config.toml
num_hidden_layers = 16
hidden_size = 160
num_attention_heads = 5
num_key_value_heads = 5
head_dim = 32
intermediate_size = 448
vocab_size = 1683
hidden_act = "swiglu"
norm = "rmsnorm"
norm_place = "pre"
norm_eps = 1e-06
positions = "rope"
rope_theta = 10000.0
rope_fraction = 1.0
qk_norm = false
attn_scale = 0.177
bias = "none"
tie_word_embeddings = false
parallel_block = false
init = "normal"
init_std_qkv = 0.0434
init_std_o = 0.00767
init_std_up = 0.0434
init_std_down = 0.00458
optimizer = "muon_variant"
learning_rate = 0.00219
lr_mult_down = 0.7
lr_head = 0.00831
max_grad_norm = 2.0
warmup_steps = 200
schedule = "wsd"
decay_fraction = 1.0
decay_shape = "sqrt"
final_lr_fraction = 0.05
batch_tokens = 16384
max_seq_len = 1024
doc_mask = false
train_tokens = 116200000
max_steps = 7093
dataset = "wikipedia_en"
MLP neurons of a small language model. Each row is named by its layer, matrix (gate and up: input weights; down: output weights) and neuron, and shows model dimensions 64-159. Each number is 50 + 10 x the weight over its row's rms, rounded and kept within 0 to 99. A neuron's up and down rows have the sign that makes its largest values positive.
A block is one neuron, or neurons of one layer that tend to fire together. Before each block is what it responds to, as a language model described it from the Wikipedia text at the highest values.

Short second word pieces right after a split-off start, strongest for o after p in poem, poetry, poet, poor; also p in supposedly, al in Palace, ut in executing.
L7.gate83:53 71 47 55 52 51 62 62 59 44 47 42 45 56 33 35 40 44 61 51 44 49 43 53 33 68 44 65 35 49 31 49 36 39 52 49 48 54 52 47 54 41 62 52 45 32 52 58 58 31 44 35 54 45 49 42 57 57 41 49 52 44 50 45 61 46 42 80 63 42 62 58 64 60 49 28 52 30 52 57 48 64 48 58 51 43 50 48 46 59 65 74 50 60 67 64
L7.up83:57 54 62 53 75 42 46 38 53 60 35 48 49 53 48 57 54 38 30 37 52 62 58 48 50 62 57 36 45 43 59 27 65 39 59 59 45 53 48 47 44 72 52 53 65 36 51 66 55 45 45 52 61 64 52 40 60 50 50 55 42 50 37 47 68 52 74 62 54 54 61 58 43 30 48 31 47 48 42 46 53 53 53 45 34 37 53 39 64 39 55 45 54 39 42 45
L7.down83:45 52 58 49 53 44 44 42 52 50 33 61 47 34 47 56 40 53 54 33 52 40 54 45 66 55 70 42 42 46 46 40 56 66 57 54 46 58 49 39 49 59 23 47 61 51 68 60 47 48 55 48 63 52 59 42 46 51 58 63 38 38 43 44 50 49 64 39 52 63 37 47 51 39 63 46 62 47 36 26 53 49 44 49 54 62 49 36 62 63 58 48 43 47 48 52
L7.gate188:53 54 35 49 50 33 71 57 56 53 58 57 64 51 40 61 38 57 39 62 44 39 55 55 45 41 35 47 45 56 52 58 54 32 50 60 53 49 55 45 52 57 50 35 58 52 46 45 60 42 45 60 48 47 44 59 51 54 46 54 44 36 57 51 50 57 66 52 51 35 54 77 62 51 61 37 43 36 30 53 71 38 65 58 49 45 61 51 42 57 47 44 46 60 47 49
L7.up188:48 49 31 44 49 31 68 48 54 59 42 49 65 27 46 47 43 47 33 48 44 79 39 46 53 46 58 37 49 54 50 56 54 51 61 38 45 37 65 55 54 49 53 62 65 46 41 49 50 43 36 74 56 62 49 45 32 65 56 51 65 55 43 52 50 37 51 48 41 49 33 53 61 47 49 51 49 39 49 59 44 31 50 46 48 58 51 62 19 49 57 43 56 44 34 52
L7.down188:47 48 55 57 52 44 42 33 51 66 64 41 72 62 50 50 66 48 31 42 36 56 42 54 67 52 39 53 62 45 52 52 60 56 40 46 35 58 52 48 51 51 28 60 56 47 52 44 59 35 47 60 61 26 42 53 61 51 46 59 62 55 50 43 64 52 47 46 46 34 49 53 33 50 41 34 46 51 47 46 41 16 48 58 60 35 61 50 46 36 36 39 54 48 58 51
L7.gate346:41 35 56 44 34 43 49 50 51 57 49 53 43 40 48 59 41 48 29 68 55 47 69 65 72 59 39 39 39 48 52 44 50 48 42 33 60 68 60 33 65 56 33 54 49 53 58 58 51 37 47 44 50 38 69 50 60 57 46 44 32 47 50 52 43 52 49 64 47 44 62 56 42 47 54 64 43 39 53 35 43 55 75 50 63 68 47 47 46 62 47 59 48 46 63 43
L7.up346:62 46 49 47 65 55 63 63 43 54 53 51 69 46 46 57 43 42 41 58 38 59 55 54 45 55 56 32 61 55 56 53 75 59 57 56 36 60 43 63 51 60 50 52 58 58 30 48 59 37 58 47 50 53 56 53 59 46 55 48 59 43 42 61 52 48 55 54 59 44 53 58 64 55 50 57 58 39 60 50 33 69 51 46 44 42 55 67 29 32 42 48 41 51 61 54
L7.down346:51 49 51 55 39 47 52 54 57 49 40 40 32 46 36 43 52 63 33 59 61 54 57 52 53 52 61 65 51 67 50 46 29 40 45 56 54 42 42 48 53 47 44 63 45 49 63 48 55 39 63 57 32 39 60 40 58 37 37 46 46 52 75 40 37 53 55 75 58 59 48 46 36 67 51 48 52 80 54 71 64 32 41 39 48 52 39 43 59 54 52 53 37 45 53 42
L7.gate419:39 24 48 59 52 41 64 42 43 46 46 45 65 51 48 50 36 52 35 50 54 67 56 75 59 33 70 41 58 51 58 38 41 63 57 48 44 56 57 53 40 61 40 55 77 44 63 49 65 44 56 69 55 53 64 39 48 38 41 60 52 55 47 45 54 45 54 57 52 52 51 69 47 68 38 30 46 41 55 60 63 33 55 44 48 39 60 41 56 50 56 58 53 47 53 57
L7.up419:42 38 51 64 39 45 40 51 64 39 44 55 37 43 39 41 26 53 39 69 53 50 65 43 37 46 44 58 51 61 41 42 68 38 47 57 56 41 52 35 59 48 45 33 48 51 75 23 49 46 60 50 39 57 53 53 29 52 41 50 32 46 45 36 56 43 32 38 61 44 54 48 56 54 63 59 48 48 38 42 45 47 46 45 45 61 68 39 44 39 63 61 61 40 46 27
L7.down419:55 40 47 46 71 49 51 48 58 55 43 38 41 50 49 42 42 71 47 45 43 46 47 61 53 58 43 38 60 52 42 66 63 37 56 43 47 50 37 49 47 65 40 37 67 58 57 51 57 49 60 61 46 68 48 56 51 50 34 52 53 41 49 52 40 70 61 57 33 52 54 44 54 50 41 49 50 51 54 50 36 46 41 56 44 44 55 44 59 52 64 54 44 58 55 44

Fires mainly on "est" completing "best" after a split "b" in rankings and praise (best songs, best-of-five), and weakly on other second word pieces (br-and, husb-and, R-est-ing).
L3.gate259:63 53 61 46 34 53 42 54 52 39 26 56 45 35 46 43 47 50 35 49 50 50 42 43 44 38 70 56 37 58 41 41 59 42 50 43 40 38 52 53 52 34 44 27 50 45 50 43 52 44 41 66 42 60 55 31 73 55 47 56 36 68 55 45 55 38 55 42 29 41 36 51 51 65 44 49 49 70 39 67 54 63 27 58 46 53 59 47 52 56 50 45 50 51 36 52
L3.up259:40 62 42 50 64 39 47 59 50 54 67 46 48 53 49 56 65 61 47 62 54 61 57 57 50 60 52 56 52 61 47 49 49 60 61 55 44 56 43 46 51 26 54 62 40 50 53 52 52 42 38 47 54 56 54 35 40 65 44 51 55 59 61 71 56 42 66 48 66 52 58 60 66 49 65 31 49 45 51 41 36 69 57 55 48 51 53 57 71 59 56 49 48 70 49 52
L3.down259:53 36 47 59 62 63 40 47 61 66 45 48 63 59 63 56 54 41 69 41 61 48 56 65 51 49 45 53 39 34 67 65 33 47 41 62 44 52 59 44 42 44 44 50 55 57 64 47 49 50 71 45 45 35 44 72 41 36 65 18 49 45 43 46 50 56 47 64 59 56 49 46 56 57 61 51 44 57 68 49 53 31 54 48 62 33 48 47 25 45 42 49 36 63 66 54

Word pieces directly following a b or B fragment, especially completing "best" and "but", plus born, buried, boom, debut.
L7.gate31:49 64 66 27 44 58 51 56 46 46 42 30 55 45 46 48 52 58 66 56 56 56 50 39 25 40 49 43 51 46 51 51 59 62 48 39 32 56 52 61 58 44 53 60 53 70 38 53 64 30 65 43 62 50 63 64 40 61 44 57 43 57 55 47 53 42 54 52 52 72 39 43 65 65 53 42 34 69 42 55 41 44 32 18 51 57 35 44 59 53 57 51 42 54 49 39
L7.up31:43 40 63 54 54 61 48 25 53 47 27 65 32 47 61 52 61 47 32 48 48 64 57 49 50 45 37 43 32 43 51 68 53 53 45 35 49 57 48 59 50 46 58 41 53 44 55 38 59 39 50 60 57 60 40 53 75 54 38 74 43 60 61 42 49 63 53 32 50 43 55 42 56 56 60 54 69 54 48 46 57 41 53 62 36 55 61 60 31 66 44 43 67 49 50 52
L7.down31:68 55 43 38 37 48 47 63 68 36 47 47 38 45 52 35 58 43 52 31 42 45 48 54 51 58 47 54 63 49 43 50 38 40 57 51 45 33 65 44 40 39 39 41 44 49 37 44 56 68 48 71 46 54 57 51 40 38 66 50 56 49 40 45 52 33 45 47 48 53 64 38 64 53 67 58 45 62 66 35 36 62 31 55 49 69 44 52 64 40 40 56 48 47 38 38
L7.gate206:54 51 44 43 65 39 49 40 45 68 40 65 31 64 50 44 52 49 39 48 43 54 42 48 67 52 34 50 66 55 53 56 52 61 58 55 45 60 35 62 65 55 59 50 52 47 46 65 59 32 38 57 62 55 59 41 67 49 64 55 37 48 36 72 53 46 46 50 59 57 49 41 61 59 74 41 52 59 62 39 61 44 51 52 62 50 59 29 60 48 47 53 50 69 50 46
L7.up206:55 49 52 52 50 33 39 82 43 50 53 60 53 51 59 73 30 54 53 50 69 52 31 53 59 53 46 52 53 62 39 40 51 53 64 55 40 56 57 59 58 34 59 50 49 49 66 43 48 56 40 47 65 56 70 50 51 56 43 45 29 73 50 50 67 51 61 43 49 47 48 47 58 50 48 35 42 29 46 36 54 41 47 60 42 55 47 43 40 61 46 48 21 61 49 67
L7.down206:59 43 38 51 55 49 54 72 58 62 46 50 47 55 66 34 56 33 34 52 48 36 76 53 62 34 45 50 54 46 64 54 65 42 36 55 62 61 52 56 63 47 48 56 26 65 57 52 54 52 48 53 51 58 31 40 54 50 83 41 59 61 36 58 42 44 58 48 57 52 45 39 39 48 56 43 41 45 61 43 47 56 56 56 53 40 58 31 57 59 52 70 45 40 50 47
L7.gate261:35 57 44 42 38 50 44 43 61 61 47 56 57 53 65 67 34 61 40 39 47 61 59 47 39 42 41 64 45 39 73 48 44 64 52 45 23 44 38 48 52 64 56 54 47 48 51 29 58 35 47 40 46 62 73 49 37 58 49 44 54 55 35 29 72 47 60 56 38 51 43 44 50 42 51 63 54 44 53 52 63 45 49 40 49 46 70 47 59 41 42 54 48 45 54 55
L7.up261:57 54 41 39 50 49 40 47 51 49 50 63 43 62 46 51 26 53 42 47 46 55 49 58 56 47 44 59 51 27 59 62 59 64 48 55 31 48 49 42 51 51 48 63 43 53 59 28 57 52 54 44 37 62 55 36 48 53 69 54 59 61 47 36 59 54 72 55 46 50 49 58 54 35 49 65 52 59 56 56 61 59 68 41 51 57 50 50 50 62 51 32 55 60 40 42
L7.down261:56 53 47 48 45 55 54 71 50 49 58 59 49 56 39 53 54 41 55 44 57 48 60 60 72 60 74 51 61 38 44 67 46 43 50 56 61 44 61 39 48 45 35 58 61 47 75 48 58 53 52 44 45 48 37 51 62 41 62 59 55 73 50 52 50 41 52 54 56 39 63 49 45 46 49 48 45 66 52 46 42 72 64 34 58 65 39 55 37 62 69 45 64 62 46 28
L7.gate295:66 49 62 51 44 51 65 36 49 68 52 51 46 51 37 46 56 64 28 47 60 38 56 35 45 63 57 63 37 54 40 54 67 58 40 35 46 44 41 51 62 51 53 42 62 41 46 61 55 53 52 47 32 46 76 46 58 69 53 53 45 52 59 51 71 60 54 61 51 44 39 43 77 49 48 59 59 41 47 50 37 54 51 46 36 54 49 66 47 34 40 50 46 53 50 53
L7.up295:55 53 48 50 49 34 46 36 40 43 66 43 29 70 48 47 61 53 44 48 42 63 43 55 47 55 47 35 60 53 37 70 66 50 42 59 43 33 61 58 58 46 63 61 65 59 66 52 58 38 49 66 49 45 45 55 58 30 57 48 48 37 37 55 50 32 59 56 62 54 58 47 61 62 64 55 58 41 39 37 51 67 45 40 46 65 71 57 50 46 49 26 59 66 61 62
L7.down295:44 59 60 54 52 55 51 44 40 38 59 27 62 69 36 48 71 33 61 48 40 46 24 52 22 44 41 44 41 49 52 69 59 53 39 55 47 50 36 35 53 55 46 39 43 51 47 70 57 48 55 59 53 65 43 30 52 35 50 66 51 56 55 52 45 56 36 55 41 46 62 53 56 37 66 51 73 48 38 37 59 57 43 37 65 44 49 43 34 54 51 35 51 51 64 49

Word-piece tokens inside or opening a word split into pieces, most often "ric" (price, friction, strictly, lyrics), also loc, gr, pl, iv.
L3.gate175:43 53 56 58 52 50 59 56 52 14 72 67 36 41 66 42 53 46 40 57 42 54 70 58 60 41 35 54 31 39 50 50 46 37 57 49 57 59 46 63 48 34 54 62 44 42 46 67 63 42 33 61 48 34 41 55 40 60 61 43 53 44 40 44 61 53 40 59 49 50 58 54 48 65 57 31 49 67 43 55 52 45 67 56 58 38 46 57 57 41 47 50 55 62 61 40
L3.up175:33 44 51 67 44 27 59 55 44 51 47 69 30 45 36 53 43 41 48 54 46 61 61 49 70 53 47 70 33 51 49 49 53 46 61 52 58 55 45 46 49 53 51 56 38 31 54 61 53 61 26 56 53 37 48 62 41 38 55 58 57 47 40 33 75 56 40 49 57 49 65 56 46 70 63 41 35 60 50 55 54 47 67 67 60 36 46 51 34 47 54 44 55 64 53 34
L3.down175:61 48 51 49 33 45 59 58 39 66 36 41 48 62 24 36 41 61 56 39 65 47 39 30 55 47 48 53 58 55 44 36 44 57 58 60 43 47 45 36 60 73 52 54 69 36 56 44 46 62 72 50 39 58 51 41 52 37 48 39 44 55 50 48 51 53 74 51 51 54 60 54 57 45 59 61 40 49 61 71 44 51 48 40 29 47 52 47 48 45 57 57 49 37 47 56

Short inner pieces of words split into fragments, especially after comp- (composer, completed, complementary), plus initial capitals beginning names (Erwin, Eldense, GMC).
L10.gate119:48 47 61 64 58 54 58 57 67 63 61 44 43 70 45 69 39 53 53 38 35 47 41 42 49 55 65 47 41 32 56 44 52 54 42 34 48 51 37 63 59 44 52 34 56 59 44 48 53 51 48 50 62 46 36 45 49 47 50 61 64 63 59 44 32 33 57 50 55 44 57 50 52 60 58 58 53 54 57 48 49 61 46 41 58 60 46 44 51 43 46 44 43 60 35 53
L10.up119:34 50 43 59 46 39 48 69 54 49 37 52 43 60 28 53 56 57 14 47 36 56 62 51 27 56 41 54 61 49 41 45 32 52 61 55 42 55 59 54 47 58 51 41 41 38 62 49 49 49 44 50 52 48 53 48 58 47 42 54 45 39 32 34 28 37 53 45 33 52 57 54 67 34 46 64 33 54 50 44 71 47 54 48 49 47 58 48 59 52 49 73 61 43 42 59
L10.down119:65 39 64 63 52 45 63 49 46 59 52 37 60 69 56 38 40 49 55 59 43 57 32 59 60 53 38 63 75 33 43 62 57 60 53 63 60 43 27 56 63 53 61 40 54 49 53 55 60 53 67 47 46 46 38 46 55 53 62 55 60 41 46 76 42 35 38 35 48 60 59 44 45 52 58 55 44 39 53 46 44 60 52 68 51 59 68 63 56 42 54 51 56 49 63 50
L10.gate158:48 46 40 59 50 54 48 49 49 35 45 50 47 55 42 45 56 39 61 56 57 49 48 58 47 58 30 47 57 37 44 47 39 53 68 44 42 32 43 51 54 64 57 64 49 59 32 53 58 46 63 62 39 51 76 48 55 62 43 51 33 45 46 37 64 34 44 46 57 29 37 40 39 40 68 68 60 45 51 51 71 38 30 49 52 56 35 47 54 63 53 57 54 50 53 43
L10.up158:46 59 45 73 39 40 58 57 62 57 45 51 49 40 33 61 59 41 66 47 23 33 51 73 50 43 54 44 62 41 74 72 35 49 36 61 42 57 38 60 58 50 57 49 52 64 55 52 56 42 57 50 66 52 52 35 56 54 33 44 44 44 47 71 45 51 51 41 61 58 64 40 58 79 61 47 54 48 53 35 46 59 50 57 62 49 58 42 50 62 58 54 56 46 52 40
L10.down158:67 39 35 62 58 54 49 28 49 44 58 40 45 47 53 56 45 58 65 46 57 47 60 58 55 52 39 59 45 54 46 44 52 49 67 65 42 52 42 66 64 40 54 43 58 49 51 31 37 57 53 74 46 47 58 54 74 40 35 43 51 34 46 34 58 45 41 39 45 46 43 46 56 54 47 46 58 53 54 50 49 52 39 53 44 69 42 52 34 56 48 47 36 45 49 61
L10.gate421:53 47 38 65 35 33 69 53 45 37 52 35 36 29 54 50 64 48 45 59 32 41 42 54 38 52 36 56 68 54 50 50 61 49 60 50 51 41 44 54 58 55 50 38 37 43 41 49 40 50 53 62 38 67 58 55 44 67 39 56 52 52 47 51 51 58 43 47 62 29 46 43 56 63 45 61 27 44 38 45 45 60 52 44 55 41 28 34 55 50 49 45 64 37 59 72
L10.up421:53 39 58 59 49 53 63 47 63 61 47 64 53 64 54 57 61 59 47 51 39 36 37 43 44 38 30 59 39 49 52 37 64 45 37 36 31 59 60 55 40 62 64 32 47 64 42 47 53 48 54 59 43 43 35 40 37 38 61 56 51 41 45 47 48 53 67 65 60 64 34 66 53 38 47 30 51 40 56 50 43 57 55 63 52 47 52 52 52 59 52 55 32 36 60 46
L10.down421:45 57 70 65 43 60 70 53 36 32 51 56 49 64 51 44 48 44 46 61 51 60 47 42 66 39 60 59 58 49 59 56 46 63 69 51 64 52 62 68 48 37 47 49 51 47 46 57 59 48 52 34 52 67 58 38 59 56 57 45 41 57 43 35 59 36 50 39 50 43 51 57 31 52 60 51 51 56 49 50 55 41 61 55 51 48 45 59 35 37 59 44 67 41 57 48
L10.gate444:59 41 51 54 64 36 65 42 46 58 44 57 55 72 59 58 55 55 60 53 60 43 62 72 43 51 59 53 46 48 49 50 37 43 41 42 40 62 63 40 63 34 47 37 52 48 40 53 50 50 64 71 50 59 63 71 46 74 37 48 61 69 54 46 43 54 52 45 46 65 28 45 26 52 55 49 44 53 52 61 62 43 50 57 66 55 30 41 61 41 34 63 48 45 52 51
L10.up444:51 47 49 65 45 33 58 46 63 53 51 44 46 48 46 59 61 61 71 56 57 47 46 66 47 43 27 50 48 50 61 56 63 63 43 44 41 54 52 50 56 39 61 45 44 34 33 58 43 47 51 37 30 44 51 65 52 69 39 51 43 59 63 57 25 31 41 51 35 51 57 51 33 45 57 47 56 46 57 28 45 67 56 52 60 35 42 49 41 38 55 66 53 47 46 33
L10.down444:36 41 52 39 48 44 55 30 53 78 43 60 32 50 51 59 28 55 48 46 57 48 70 53 35 56 59 51 66 32 40 49 43 50 56 50 76 56 56 53 46 50 47 48 43 37 69 31 64 42 47 54 42 44 43 48 41 61 57 37 54 59 42 30 52 54 62 54 54 48 51 49 49 57 45 54 45 66 48 74 54 47 35 51 37 43 36 57 49 48 57 69 37 21 63 39